{
  "vocab_size": 8192,
  "parallel_block": false,
  "init_std_qkv": 0.026,
  "init_std_up": 0.026,
  "optimizer": "muon_variant",
  "grad_clip": 0.5,
  "dataset": "wikipedia_en"
}
MLP neurons of a small language model. Each row is named by its layer, matrix (gate and up: input weights; down: output weights) and neuron, and shows model dimensions 128-223. Each number is 500 + 40 x the weight over its row's rms, rounded and kept within 0 to 999. Numbers have three digits each. A neuron's up and down rows have the sign that makes its largest values positive.
After each neuron's rows, "fires in" lists the words (lower case) most often at its 100 highest values on Wikipedia text that the model never trained on.

L4.gate684:431469467494529528527528455509456526510484503460522502482460488501544478518549517524512524553539490514549482526500468473445458509538562452461468514516513457564536544473538410553538433450496484501444443546476537533409542494500513467497551503420469470576475532450496545515437474457459532530
L4.up684:492448487488560445473476511567565518551498479564493536455540494540504474510485484534509573572483482488514503482451478555528529491506569464533498564430501499459481477534460501509554415503379499495492448503463457540554448527447568455492531480458502550550495441435542536488508524469512474492
L4.down684:510496469522569489443507513399426503430583433557561509574554480542429495395482478532499555461502471506508524538466459483530446534421547566430478554557547551511508507498482492514451494514439497499529501546439492427455497497548502461525523506520523563489525451465523527539423481518515528425
fires in: "that", "which", "term", "name", "degree"

L9.gate71:489487475517516477488471498543523452573517504524499560482488498521458490563460500464547513519535450461558481495544543507461469511518479575527456553474417549473530472468495427435495526456442465473444480489469475467530538459482472523523531543434548513538486470450525483515533474469512519518
L9.up71:471525458470518506533499545475540472491475503557443530469461474501505506576460502501565545539393474421451471464431611513494500468497487483544482537458440516483525562508496576468481558511539454528530450477511459525561528475432513499472518436460497547531539523480454450506500531494485603398
L9.down71:461513494514533473507557477442536500555577496460505509464515503506471478484564454495460432577495494472477477435574539548456591515489528520567462517482457553506495473490507532469567524514500458452474530503529520488513540519552503512446489461458496483442439463463483456522438584486407601482
fires in: "the", "do"

L10.gate695:505522518493599477433463481510439512478504479438452495497479475500463521556511563527547487555523479477461450505504544506533461531450483458513431500472408478529456474577482422526497509579459503455496580479446526454590553459504555506481543554472435516503524490486526437530521447548536428532
L10.up695:464504488463496512378549465467423477496516555472469483477525526510461511511448481483423613456524495593523551518562518485514551510482440443541550567495490498394445516490526495474498502518547563491496555542490476477466475523502491550467505463549452469502519461502501472517495506436471495499
L10.down695:416424476506486565514414501490495483494545493448533451521470418491436510481446599508468569497544543485576446531514511475480511486509509454500558516498541445427449508530543539499467462457507428510596530576517485470422492536487479435471516486499486454538531542557494460507605569536508542582
fires in: "of", "during", "to", "under", "by", "through"

L3.gate559:518525540503486553470489474431549553533485493522479433579505527561515528472453505488489553483532438517491519487545529496507494502471460431516495546460468497511502552474504550500420495467482503530528542506488508520506487512485554464528476462605482523468540548577508518498441397480470505511
L3.up559:511573567477510553483483454484476546470461502574468463496548563450545508434458525543482520506526591505448552512536544510481508516515487434542500550484543521475509465449453526439462474571486631568477561501451522487521439541477514446483522429512539491507474500499519504505504449469550476517
L3.down559:456528502472509526480477503561523564525503429495479523460503470493462469488481453495548486493527455529484541460576514492482479525611515461532493476547510482485504461523389545483528468442487553532503499513552490569490520483502512476469459448515504483535455502577447484475520513592519483548
fires in: "family", "march", "this", "that"

L11.gate194:425516502493501422460490407546523578510490526521457482503514483476567466479422542464477556415541497487482513486537501456439529515530435552499447487517490474504466507467565474439557522515545485537479575551545502521522517458510501440550534456520501474546457487553546573489520499479494436508
L11.up194:481506500516449491506491441514495577481487499469491550439479560455533569558537426528575550516454504539449499440485417503503568447523462504529597497505507493527495465552518547499530471528482538548532444445474525490441559475579501518578458532524460500502505543506428521519559541458458456513
L11.down194:482524533514413516489494514525505490425530562513483559468503520533541472497473509434513481468441489523541542475521488538492538517474517447510456486519576533511493584540478492453589545478490547482544455513584504565562534496452518549533518490500540419407506516472437526478542488439475450437
fires in: "is", "was", "also", "primarily", "only"

L10.gate182:488491487597500507536536465548443519570512532484483544463619511445539503480472552514413522530496519545403564518480520455506484513484506476507516526493529499504475479569550576458492568482519546501454500458507387541508433551505500475578449518446478460536469537503545506461424488480467482466
L10.up182:456485503514490540465527484503464480439514493528521571441583524472481510480438560472464446566476494506440499534502519462553455525529527495485509526514540562503535577548460497527497464489449468502491500469490449520442523477494496568497452560493505502524457432542505587469590536507497484544
L10.down182:486604478410546573535397452524524464490509522508501471482504502529462457538451486469501472457488502504546586505479559507509572494423490500533512467454562542501522484528519444474597524587537470483494541575437480525559554504521508483573492449537421470448489510443553521540568461447499482459
fires in: "on", "at", "in", "october"

L2.gate680:398486526524426539491447419491446458485558545578467387517526512471503581539527535517470509485527431563480522382453500415436451575480514546540495516555440488547493404527448500514485542530588564452527495479553491496523615476553483524524506536517444495433530484480498501475498544481478526516
L2.up680:512484477512600514606478486535474463458550554484516512577566460491476518511475500545514521547482431521490504495540503479450440525476512523477458537530511532492500474524486512594491440483475501508451422479502465520476531536542483536502450446431466460517531487421578519490492545464436456481
L2.down680:534581490513524438570497502540480529503532613511465472584494478554504537542593579498503450520476418474528585505506478596499443500526456441541566483510493589500484541535502590436581537418536445542472526544525569546421493547550507432444541476464497575498501463430555501508471472503475450403
fires in: "of", "for", "in", "on", "royal"

L2.gate503:476502527452449579487471585463393506571483490528482485463494503505510518578499487514463541596439478407496518445485443471384508454490492516505509517494556472482497450399484510447528543460535515516480521533520510474462522479474486443454533495566524449441461538535558554520534508542540581507
L2.up503:429464536493413459442500461525482495473463544539496479489485563627603430492529456521434505415502487516539489495476509471513404550474432536490491592442496474549493464464436549505509446510399524490518436475480505468470492506496473487505460517514486507534529519517513553516505516533444500481
L2.down503:481478476470446506516480447456572551478554477497536461494497477499514504487506483479520479453476542497512533481451521483503455516474437500457465453491508497515547579534501509478469466493475500444468473480522518455553481519511546493469484578528486463516514489548554563546471546514458477468
fires in: "10", "100", "101", "11"

L3.gate402:462512500485462502430529506463567545534519513485464549468461425519542532543517465435491507387505540475463524431436429509526486523507512551478554474479459537447500462461504545554514554410498497522485476487459504488626496466415510512530450511452514527561538525444494541512467521476471530587
L3.up402:445494513515488540491531455553578517486548519532467515404471478558576532563518537582432478463527446433543525458513468582533577545553582460485542500478502547467495516483541507433508482420543543508485433456521496497510481517557562478501484528474530524503434547456533555454524477514440577522
L3.down402:495476547467481502506534525513492451449496526400495507406477459495518554510511452529467460463522509453495467563512443475563522489506584474531509429456512523463535464396499576502472566475442521406490459496472541500476444494549508463531535510526489513501526531504495525548484493516472496517
fires in: "most", "more", "so", "less", "very"

L6.gate367:428508506463536473504440479523552522491477406532471500489545488496481485424562482510513560535522535552447484498502484447520503522426531480459497532543517475507480471481500526473477474524500516481425428484527518533484551510474533450529454484517400469517606466510492530490519482491512461518
L6.up367:508516428484541441497489498617396482494490462464498518527466539459534473533512550516539513472575539465492510564442484508490450516467492525507533513474553426423531489494466530368548487576500545495416470470592529524417493534424485524517479544487466533518515517484497494513498474500595451534
L6.down367:558539525487503526552516480523568493576513492467524521538493486519492425506511487489538461470525484470457554536507495567542478537492540507471549457526493508517457535420549437498462488498477472503548447456505562506473513516492474531546488485457473523513492549516566479424516505506598548430
fires in: "to", "not", "t"

L5.gate733:492504474465487552582489526443498499530525496532522510503489482423543489611426478500508498510472470495448567585561545497432485548549507480500518512445505495505419497462473491506528492530505410496481469480546478522500524542507529507504497452488568477440493480483461455523462564537456458597
L5.up733:436514500483538479367413498570511483528568518543499534510563541517492535562530595520511533472417509508474521548502487406472534560480522532495581567493484471406537586497505429444506489539504502492575448492478462503495489443498552535499481556493559437473458455455503521441446520592511432465
L5.down733:454501538528492437466487553526509489510500489483518420584456588528555531547464523540445477538551462493582461480521460408481548581467476520576499487519581515499436463531460526488542525459574472461522468488489474452525527535476553504473536528542505495524533468475518521539487487489576521447
fires in: "of", "for", "forced", "enables", "allows"

L2.gate91:503456460578522558457453506505457430507523536487450467519520511508477509525473567450437466430532532446495450502530432519441458499462421456456510521466473516455494437556513544487510469490534539454514534451533520459543546461470488560439494450474504550485534529453435515445524529386526436511
L2.up91:505564459547565537477509496419450469437477551543530401486507522504490475501462479519544502493547508531559486482449512564464534529488510524544488499545492505501495441468433446586438470537546511516564505444549396506573455507535488533478453568495455528514462468497541523463549452454542483470
L2.down91:508441456520509576496521500498525474502500494530511442439491523471521558474484503468522511463425485497468458485506482523518556525468451501488492458591520537520456492537473583573473519523539519448503430461503469583516512520526541490436572521475460491469489456516488478484533416480581544489
fires in: "of", "young", "beer"

L10.gate482:443504507542516478544487482530496545494555463590516504522486498501500456552559509472508551459538510507454550446502470517479497488520552541530502449479501504547477474522527514436505547549463484463489528520497496488486500533601506528505470443498509480574502457439463522516552480509452420527
L10.up482:570531488454456484622457458536487504518478501521522528491487436498587474560535488438532579537564524541521561436452478525516513480558492471494467456500524573452571506491508526495435545476513501532538509396505548423464470518442514495595455504509536558463517478564488515515499477515541451533
L10.down482:543556472451447472451441534501404510516550521529481570483454513511539503445524563394419478487512493564506457514500503527538526559548489521474477452460492519441573516454512478426435468451536505499521436500539475495532451485516461564544471442472491475635489535504477547489562460493486456481
fires in: "i", "to", "ve", "ivoire", "you", "iraq"

L2.gate735:486508486498531515415457530539464445472431387452448532532539486472497460536544516487568509479594472500461506511459481455493519504548533506463483458532451470465531554507524511435539488487501556476435488518527463527516544478473544499498475487495509524438492516543467557495508518478465474473
L2.up735:510487446471537487471439480487498455419505460479497459490524488468514485504507526509391542501530481490548474500467489468517479452478448496551513533567526438466556562534521532447531425516514449557511501525492461495521558541513492498573521544509425453449457537463458513456493527473440501503
L2.down735:552522488461529491556475446566479462528489529438489512529432580551506471484494440535458572494514419526535454503490455483466484577483487492467520509482445496445539580498517534450522442468551426517524472515507460542518512459484563432531540435427553567465506483507458480468509489487425460513
fires in: "moved", "went", "living", "moving", "go"

L4.gate721:550470527518489470481508465576486528520574530438540454513457493551496488507525521527439485390469533513424552493581471491445484472514519451500422544480537514521480429518509474485508526448410464494563518516478534577567470521490505463538471523514558470524517444520527560504473558469499453543
L4.up721:473570516478499541552523517498538505429492449528486539570599495471467578586481483473490489543500490514532579478514481517464577511550540534451449494466552562508474515519445467473525486447476477558507471475491536528532475564537498486563484487518562498490524511476508492566527444520440489501
L4.down721:490601503547495501480527565578539504494548501495465446540509545508465470516473543546474532533546521513428572544502463539504445517484506403493489494433477519538508530526435443466481548460541504485608528466512475452626533515482471541505527496511525512521493442448475512510497463492498468485
fires in: "and", "same", "great"

L9.gate477:501537492464525536492493470576522497465496458498460461449499522514513531575544538479405448573448436504511504420529552449523455545502437455474474540475392475572507496451535477457488552494466467540478477517517420466541513550532460498494484515519512563521498555442478542549431494494489503522
L9.up477:508500550551501569521481449442500559460468595481479541468480523472474557484481493490469543486473485431526520580520547409499471469549462510521512479445565504496491504499469523551404482570473535533518445573435449473503528488495518537498429419475509579595552542441442542480540541542522535469
L9.down477:461519505461463579436558424542508588509508503460499549505585462497500534496528443493540502509504538548526447503514527515513544519467504473461526451539529537501458559493510567534498476474541536537522483510483464560509535513465455531518508503551520474532497560483514516515420500425462484539
fires in: "two", "three", "the", "single", "four"

L4.gate329:420464494532482500502530540443549543604544501497539578549500534541499544507463487447464445534516476472511532458470510466563454489454581556510422531516553574535490483469474496471505507517487508497556580576501457531395449455562534471464467494531498479428429484481452497538486479465538428469
L4.up329:499504562470437540455512500447508506422521535477527539481483506631513461500485500499477496443461575553597501465535479532523460484460521507493403529501454523461501517509453487495513523501564531530470553417503512457401518563557446516417422493527569457496494507504485524485458490463495498509
L4.down329:475495504498525521513559557482514514491537489589482508587507466568448501514503582512466496490510535559524569528521494433556487450480547477471454483461418493451542444504483512494532514468498499535480532513498484495476532535521460513505417504510474506437505513402538571409417490541566440508
fires in: "was", "is", "be"

L3.gate505:499603548439429590544512525511493609505468457504512497490557516468488500508445482473523538474458501411490559466453497546422477391563479497428501489575468528492507511484567485488464485479458513477398517508435563523528565482473487493506501522467519525492562547473473528421495500458513459544
L3.up505:518534503550556490510522503550546512474534467541562468530526631519465473481437580511421465489503595480486541508561415533430485448486480480434488441478552519475449449508452465473441456482416556515482472499462565531463454493458474454557497489520569488479450572517518544467517579571538407543
L3.down505:566567502536526544507516491506541517565499494442550517540449484575433515435427503488501516574484546430444490649436507550541507507495478477526539479455539561585498463520487428505529555462494484539465573522457548579536522495482404512542572466436467524503545491572419565471479526497473541541
fires in: "this", "it", "that"

L6.gate657:480471443467472499545403495429593485513473583521489464511482480486509535467512552474498536551490496449502492576491575458510542533486534467465488507517471456544480479460513434477525514479516568505436478500488445544521521529453560527494537446513459491544466505512466480557518469549497525482
L6.up657:468512485445507564545516547501492480540545516471458551550502518548494443534524537529470486559511473477536437544562446451487441568509516478517458534583531462471519479430547440554570554574473550562476518519525462582499445480432482540556516504541482449480569546469496510472516514511426504471
L6.down657:425459494529499504560486518532503449556520534531443513505496446521476514476485528449467491500490530512503487556535406537515434604502442528475527528505521467551516507571447489464487536461537507486521528491470510495519507488463519496444464526421491527478483436586475601485447553534533541505
fires in: "of", "in", "to", "the", "at", "for"

L2.gate238:497402525483446454528530495496500544569538513553495410536490486514509495576408600462471521479573507509441485561542567536506484485561475531497499472511546469538506442465445529484519487552506492471479428467456495506483552464418476576440494501548591547524488489497452586493530445502514516540
L2.up238:477460597496556499493499433456502522480518463496541514462469494642495542497445450518468473566455498466513430527445557528502521518516450550526476454599472436400445488495551513501549491500458425448523466501447527495412573465476509608504511546478500546507507431458538485448496436423506474525
L2.down238:511526516511510488555443457425502512466567594466483460455496529572540498551483469472448484507537566476511559465512482502459484465465528492456525501519587555518489552478456475492507464525532498529524468465522488456490465464541503569481535495514470490492529468522455488485497450534491489469
fires in: "can", "co", "must", "is", "appears", "to"

L6.gate314:563525500469508445429488525526506533488483490449439431452528509551535484517455470532545502524480515458450533502467534475529422530528479514529525542518469471448496478448520507474449506569562508510422426482511489517487462510527557565562457431426507485543404518408520452460491415459444482484
L6.up314:574564517495484458457460465448489476533545478523549467476504447549531467468505494523510479559496452448489477518478421487480536454519511559516445476489462474478551440509462549566513513455467537485481533457468478465507568534489508513445444549438470567498487561547470497514448436482507513524
L6.down314:560560528401500539529564514568482518549511557518533513470457543448503528479438530524523496552542476483490493554469514514464610488501521519484452493517442462464425489420485502490489468527504495467517543542478435500493519485554565505497448507517460457483521484498494439455468531511503492428
fires in: "is", "set", "yu", "are"

L3.gate51:527503496481555514517432485472466466497541507501498507584469505446424488537412490449546581458553527336503557524462471525545502542541555494525479492499514391514505503587460537510509515560488524534516472584515473455482505505480499530523521503493459515478450505556429421457496507562511554468
L3.up51:574467503441572433466448511462489447443462586477494440511545459517480533468511516482567618446454532524426514546486556575466523489521422520467486468513482447486496534530458536516552536480451477503530459508410444521463463509500424527477498444545572460496562540478537524441495507521437493429
L3.down51:506528540522568497469477468500530471490574529466458431467449435488496509516492456554452474453483414492484476502531523514555535512538493538468486467433491487509523549454474457544519474466524497514534513539390454486429461467517530465508447477502511529522530572533443455531451495542501530477
fires in: "moved", "went", "go", "spent", "moving"

L3.gate155:433473521521531462492535511448458564506479453545493510541589459471494551476468502482460479505524495561521445491508578448452494472491498441431510498458478425455433524531549485427468519452494484461495491469562529488467530504522450495383416527565516435498501535480444496537493508484535466517
L3.up155:530458563481486488425518580512404524475465492495560542447523588500467476544429511560459488449566392520478506490533461488509498499537479525509494522506473545469526420459552490497549487495402461508456506501525502532534497509452486535500536515445542477583501521489462449526503530528480520494
L3.down155:437457498437502526525444497421478426479489574541507576498506492501504549469538496480461496431490510516516406483502467522552444509518569524511579527525534503602472502488463560497529540558483557469510413456486500465469515447519440472471507536532443553512490509491490542458463505518508480511
fires in: "of", "national", "non", "electro"

L11.gate169:516505421539549432472446525505471552487536465542467547556475515451437401495542500527532498500482476545437469453511496500506508512522507514430466509480525501562494553446523555512459455504489505526508446483512496465493460583475479457508481536465528507577506519535477462440546537485500497461
L11.up169:472489501586476551486475501541470508492512481475562551475543492543467414485523462436555606527463529491470573473508463467484500539432483526539418471492460484467500500471531547465535478519527571513498462569550527567484501521541516574536454550525575553560535473512498563509506516559504526439
L11.down169:482466515484470492508459499515490501515429460526529516515533527573556518573527548528463511465470540541509498468475525534461520531463471519338487452456454483482555455474482468550545566478490531497490431432500435488459480498514489542498521509485560520480457517484469525496466493635519551489
fires in: "to", "not", "can", "t"

L6.gate472:466478494502551533516480511440501477512505525468459590451536539481465513519442536409484547498527594441477525491536563483499541548490475468534515468510538498522496444522521536494526456540532550473441504483571519542445545398507574487527556515514445487534460485512465485458510509469536512536
L6.up472:473461471519550529555535519512472439420469442491546483481528552469495447456465536442478529415496527444461546448543527640525598476482478514507484529460480441480501490437544531508481485492457522499469463454515457557497489424485510526471489476564492475590449572560550484522492473562528464504
L6.down472:520528483550505507530448515478465544439539546559527583477477537525428466433478538464479504412465525486474528532545490477561579535485526543478511522545531541477574515510458489429513493485516443509498562492538504474503520470507559466459470473489537499529515482459570437488468528536558475453
fires in: "in", "of", "induced"

L4.gate355:463455557440488535550433489544500515515510465487488507476510522434500475509485462430531580474526496488588527524572498512447537445444481444479545519512487476499600540482556533520513502543442508485483550530499554496468552467477486502543578514519507500501461518519484451436533494445543506431
L4.up355:532542553464484502554524478475396530440526489529554487493523478511497480418495486521506489503523518476527444504487416535481523550555513461562518500528461565474509497528469429525480536431482484534507491446518482489447575463444541490534437529551486477544538510490518496527521505529512567514
L4.down355:460415465475489510430467528412520415512412509551476493533447520472550474463491533450482477397512478495553498487542549474538561546474438567471442551499454464487499530460540473438560515480523530510492414488484478453441549542567457526496524505479457594503541555544465462470533490497565477442
fires in: "of", "mao", "lamp"

L9.gate551:528494470435525498469502529478558478489525486494470450534509536566505494514474486520540512534463549568428531421453541479479501517546510498464422556455465514545549501555549513528459517463481498562501443545559504495553395443495473492527456486534530474453552524529492485515584460435505515587
L9.up551:480506545518510504455459523503458518503551511540537527483511517538494595566489539498551439545438528483425503472494540582476500582505485496453536518494452523501533486467533488475394499494603463505536423470564494471486521514484506499503469531476584500568503485494523503507440459460504468504
L9.down551:549480569524466452500518541533487471548492530542484461526493515550515589452502503487406464558501573563530506515487527544508498518492504516484411539519482498461435479500518518577402522473513511525461486496494538469537549552511503544466544518509509519541503463467518464564489580533513546518
fires in: "to"

L10.gate674:604461616557471489564550443492461453530588423438439531563530453458616541481433479516477509492431504459510494486474556510489455492534528501563546451511518449507565462494568495511530563505482488469513543540515512523477477501572506505455469510457537483487464550458438501464504498526437489471
L10.up674:482503517604486517462505477525495583535558442434516550519526463517556508471460489509397571536567457504536452406444478519437468460523482537462434418533499417532484482540508492543504476561461553443512525489449530551469465476524521459476580482501553471532498459404501482505511508530505489527
L10.down674:495504501558539541471494524495482471438470495409514548543496485477537472463533467486549553495550516420455518454515565532595531507494476501492498464482593515536499508479423467455493510436483506467520530528447445547504566468432492580526512521478541453537494445475400437500430569512534466538
fires in: "is", "are", "be", "would", "was"

L10.gate465:490453440476463501480564558538486557506501515486458452555487586471543545571475412503508499501499543459531504528505499480519442462534463535484478524528485474565394535585530548434495510596547506553466486499516556487418471440555519510480428528538492478537447478484446559478535499523464539557
L10.up465:547457569520451560469498526545496514553527554463553566568481620468490518532521487513489510520526505490499441464530423531583530489555487485449477494504480515476423508524439528485554453482602553532517485504422518578493493530524487483547567475501498512465529589494480423476546536539513405434
L10.down465:508522530496457446491521475500525437555543494522418556545567502578542502456456601471459514463570497531545442488480577545466502505483509529454502541481503497518488454496472516499493508488499485508565522477473463511488548484533525440521572554508444452535507507523465467519529553543559473436
fires in: "was", "is", "were", "be", "been", "not"

L5.gate429:367402504550456524508514525465500482559504474497554499536492483528576493573505443521497531493493438464408471495457438507492440454466485508498526521472516471528523454492582465507500500542490498475491522482497419569474477468523510466503472527510474498511493517540491475451576471442479508477
L5.up429:542532484462479501481502493483486437520516379559552490504463469504475481577481538550513517511511492474453451409476463481497398467545398466516432467543446474530485524459499499545504423473478562477559549514558560443484438513490516458497486499447510479496518497509536493532553452528528530540
L5.down429:543557428488444555523483513504500530473584478507524466539545499480518460526496540510546509514454517501456495465479507457466492509465467481455485437459542474498505469499455501469457466513535527517456526478563519563548492426615545511483515515464454546477476498487464470435451547570483522553
fires in: "to", "june"

L5.gate663:490489448523539506441498500547509474498458476497508497475543498452506487513483482487484518490486504573525605436550525452477526535509506446457484478574529485473549512508551451489475532518459485494516435529481514488441511446489503457503518502513580409457542478480467530511564536521530434457
L5.up663:551517489474480505475508500493540491547515456475480494377499479470530506508530494444537503455474418426460525516443465492461584456508512484531524476501541466503525503472521509491492521525533547527547503525538473454500471494532542525466533480472533511533559488450576492556453501517479511549
L5.down663:512491486510440594497480526508525467486603553522495468536479488509452543514482510483524513548469447512497464510434463567533473491436518506476486551449507476460544540488489499491514459511529559473475519555510509468554503484501511523516492481564485546509483546560521477480513576464471502536
fires in: "and", "to", "or", "kentucky"

L10.gate564:519518466522478470477503503525444597533587382465522608489392491457435421539491423518571530474582447507480505537483428491500406544547574495466545494487528481544460534500490505432472460467502481439505519474527523457469487539551531505497478578484495537499443480531491499501486537557479566558
L10.up564:548478511435498502517471466549464504461481439510565468443464418517503486490537431517451576559539585487394561512477460454443444538506565517483525438473494458537501520503441541452475490586483459482520530446533531515482426511502548473502522530535464523533550509465449533501520523558505498489
L10.down564:515484518500597537535511466474539582563523456565444479451477466466515378471566473514531456532459448535433482421462505520460480528476478503440528495475549448511506536490519454521438499492562423453469504487514489499493511508546494522461528525441540534524499554452517451503485503527489549461
fires in: "would", "to", "not", "will", "should"

L6.gate63:544465510477459478513507522531558557448542470390504513546493505496376493491488512515530584405538549458487535538432446473478536548533490510468458538535489537600485419552559508520533488556593470470479480526549474538450438489464519551554529503453520486535520599455385524434518460499502537482
L6.up63:525598491513459507454441478499498519543500531420471405464536539472508523518493506517567593516470522546538568445422481552470534484528459476493513538474533473451454498425499525492530461539456531522506425493519516470469521463524485498467541556475549473524450470502494455435494496557546511491
L6.down63:479540495520493482513497428535526505500477521431530471440460521538544542526438440528471526463548490483488572475466496528507523448534495520500487480544535482466523523483452545516432489511647518485498485552534482539489481528548536467476510439513511524481562488528491537545558429545523418425
fires in: "is", "was", "remained", "still", "appointed", "be"

L5.gate794:463477456509416498474458472499503491488427448546516514466484410531547516465540444458504426525505439446519482483472480522485446428555577446501540518390516514512527450545519481411473518565455444438507525523449486496467465479518530478553468545535516599447469441493473545468522529485524512500
L5.up794:404489540520490462580436491470524481527433508504519462541510556512530446557470525502519521510541547501533483427567544418469440479488485404465439520440476465508561451468541523433510535488527452521524526418496485520515508457541571517538531560518485475461488528511510469474548527495518441497
L5.down794:521464458498516508515430509513472539435438449486508474504470547545476501488485506518531414480478494437452536479540450557514505459446575494457472515452458505448521515537544515469483515504527462530476503496514486575483521485532443511490446500549497479459560466502509474485558486580498459515
fires in: "not", "had", "to", "ve", "having", "got"

L11.gate174:519488525493463429526464544502504475474470469583490500551551394523521466534398456487541482500549542548521536493562518411494487551491508486496541448480498477505585553537500499473473534504486492525498457428514510479464452477524450547534571495503509486528519453472500546515502543484518520580
L11.up174:572521506502491533536519515512522486527609498470494477500453534475573499544442533472464472566430561468527512538541419447425537539560532568472504419475500500462503507561462468453506477466556546520440507497483463412442480498496454582496504517495539505447527393494485478520488545491481494405
L11.down174:575500405491465430424441507532515538441528533509549591549499481533492487484606419529496537523455538488466449529511471500556461486579483564519537449506419513442483536541541496528557520538483529471452482491545464527556511432501494480449484495516521519470515434485519510455408506508515520457
fires in: "to", "be", "can", "he", "and", "on"

L5.gate272:475520476447478422460546550553484594511559494544453577514425566605536537530487482521460467496558511509393525524505480529436518484497421489506462598491465476522469461461469483624418478553515557442515488506562557484472470499492491552528470526494455495431542528447578510531566520530484499545
L5.up272:519506484461466463500504505545481501491499390473526503499464516559485554548510472531476423442525572573442480558508536530514582525537508500515504522510557480493512514534507495514497536541478484502486423547519497404469587519494574442551495521439528454486509476477492457475527497454526514514
L5.down272:489510527500529495581487512459479488471477526530521478491491462474478478528464567491541566488515513505479563523416497532516523553510504545526531483506535487454456490580496469492539563543496573574482445458440582403374540465508451526419547432569473492436516541554493578481590543486471529521
fires in: "to", "matsumoku", "motion"

L9.gate23:530523530530441488485483493472478520482461531511510510619489446476418518556560471511498482531443480504532599531467468551530512483522454477530471575455547478555598532486514524534503460447461480485529550535499513497523428414462556518452507520456459468559449510522446546495468514486492497503
L9.up23:437391566497494501476479503555585487454477575438530492468467525476489522506472432522538555492481484449497402475575461426534505486500482536466506530476495512576530493460528476511559477450469467495455387520450563534500492603536559477461481522512510516501545572509536498520565475478533532531
L9.down23:545490519494463462443468469510532536494547557483496450513504509542564492534499512445535513510451496458488556482500516478476486473425466516478477477492570496436507522496533463449502432545513476527427421519547473508453508533530543526477467540458487468565522555448425476464499583562575499520
fires in: "not", "t", "1282522", "notably", "died"

L10.gate692:419445498500488494515491497488396443511430490519567473581524545520453446545461509491479530511546446471492544499520587504447512492439498494612541431520508471464562441499531584523597471451541520503452506533521554409564523521469458517487520474491472419509521448580477440576432509530448460522
L10.up692:563491453575488470568416481535522444588534452502515551481543528553540514592516490452516532467573517442475454504534469562495538460556450487554475478512518505512484460552444528380477528485503529566511554527451519483529524528550594506485538469554522483524508485532473536431477524436444460481
L10.down692:514544496512557513498482522488474538505549510538461535435541464553475555440539435500567478483457546493510516593445491535504453496551558537533525460516531507482442465481418504536522516497475483474524472500530539484488535491510469547509452422499510446482658506510537493565503490543449488460
fires in: "it"

L3.gate691:435557532486512530385536478559562576496483488565449479456476479484442443463581447477503482469530489463562502427417497449442503460436517552527481546460511423545557451460527558477503517505529452525485601517501439420512509555474510504478466444510534494477492525468490533554471525539525538461
L3.up691:438513538520523583570487514494524510410495529458510507459550509484450458488453497497535481520504489505505529475548570480580508456486464493486452438495448445464525542415494417559476539445516449460423503512477540440516469485514587474508466404492472497489532488426443527499478553546481562488
L3.down691:531428448479496562496528582490535649470447583436518492440488517505498487508558480510461415500574485494477501432507472420504483490486513415472501488546479478498524513461529537470533521506536501502498498498492459500528468493499460494478401537544458522553524548411401516501432580496554587486
fires in: "due", "most", "many", "very", "decades"

L10.gate83:495552448493555530485549488496515452538502439514474473528494559472521454453477543519475500481477440446477471481542487482404547565507533563495488542531493576478529499517532493483475578527484543404511484592550529494469452496577468538447508576460457438452516493460474527525525481469428481517
L10.up83:413501480547471547445484455523504513474472481452506470556386493477503548487445553499472489496545470571574605449435439458479498444523465596475454478479470455458478517526518548586467515473508523444465545509510495396575446538456569518470418442453493517422529523505502488487495519516484493485
L10.down83:485514478479551427518572495416529511497543566455527422425426508527474494479470501461528539510542500557450559551522439460531493502491484478454475470463456512501476494439454492446494466545469516516376506509517524562500582453596511527502462473528478507454603509544516529466454473487461535516
fires in: "was", "as", "is", "an", "are"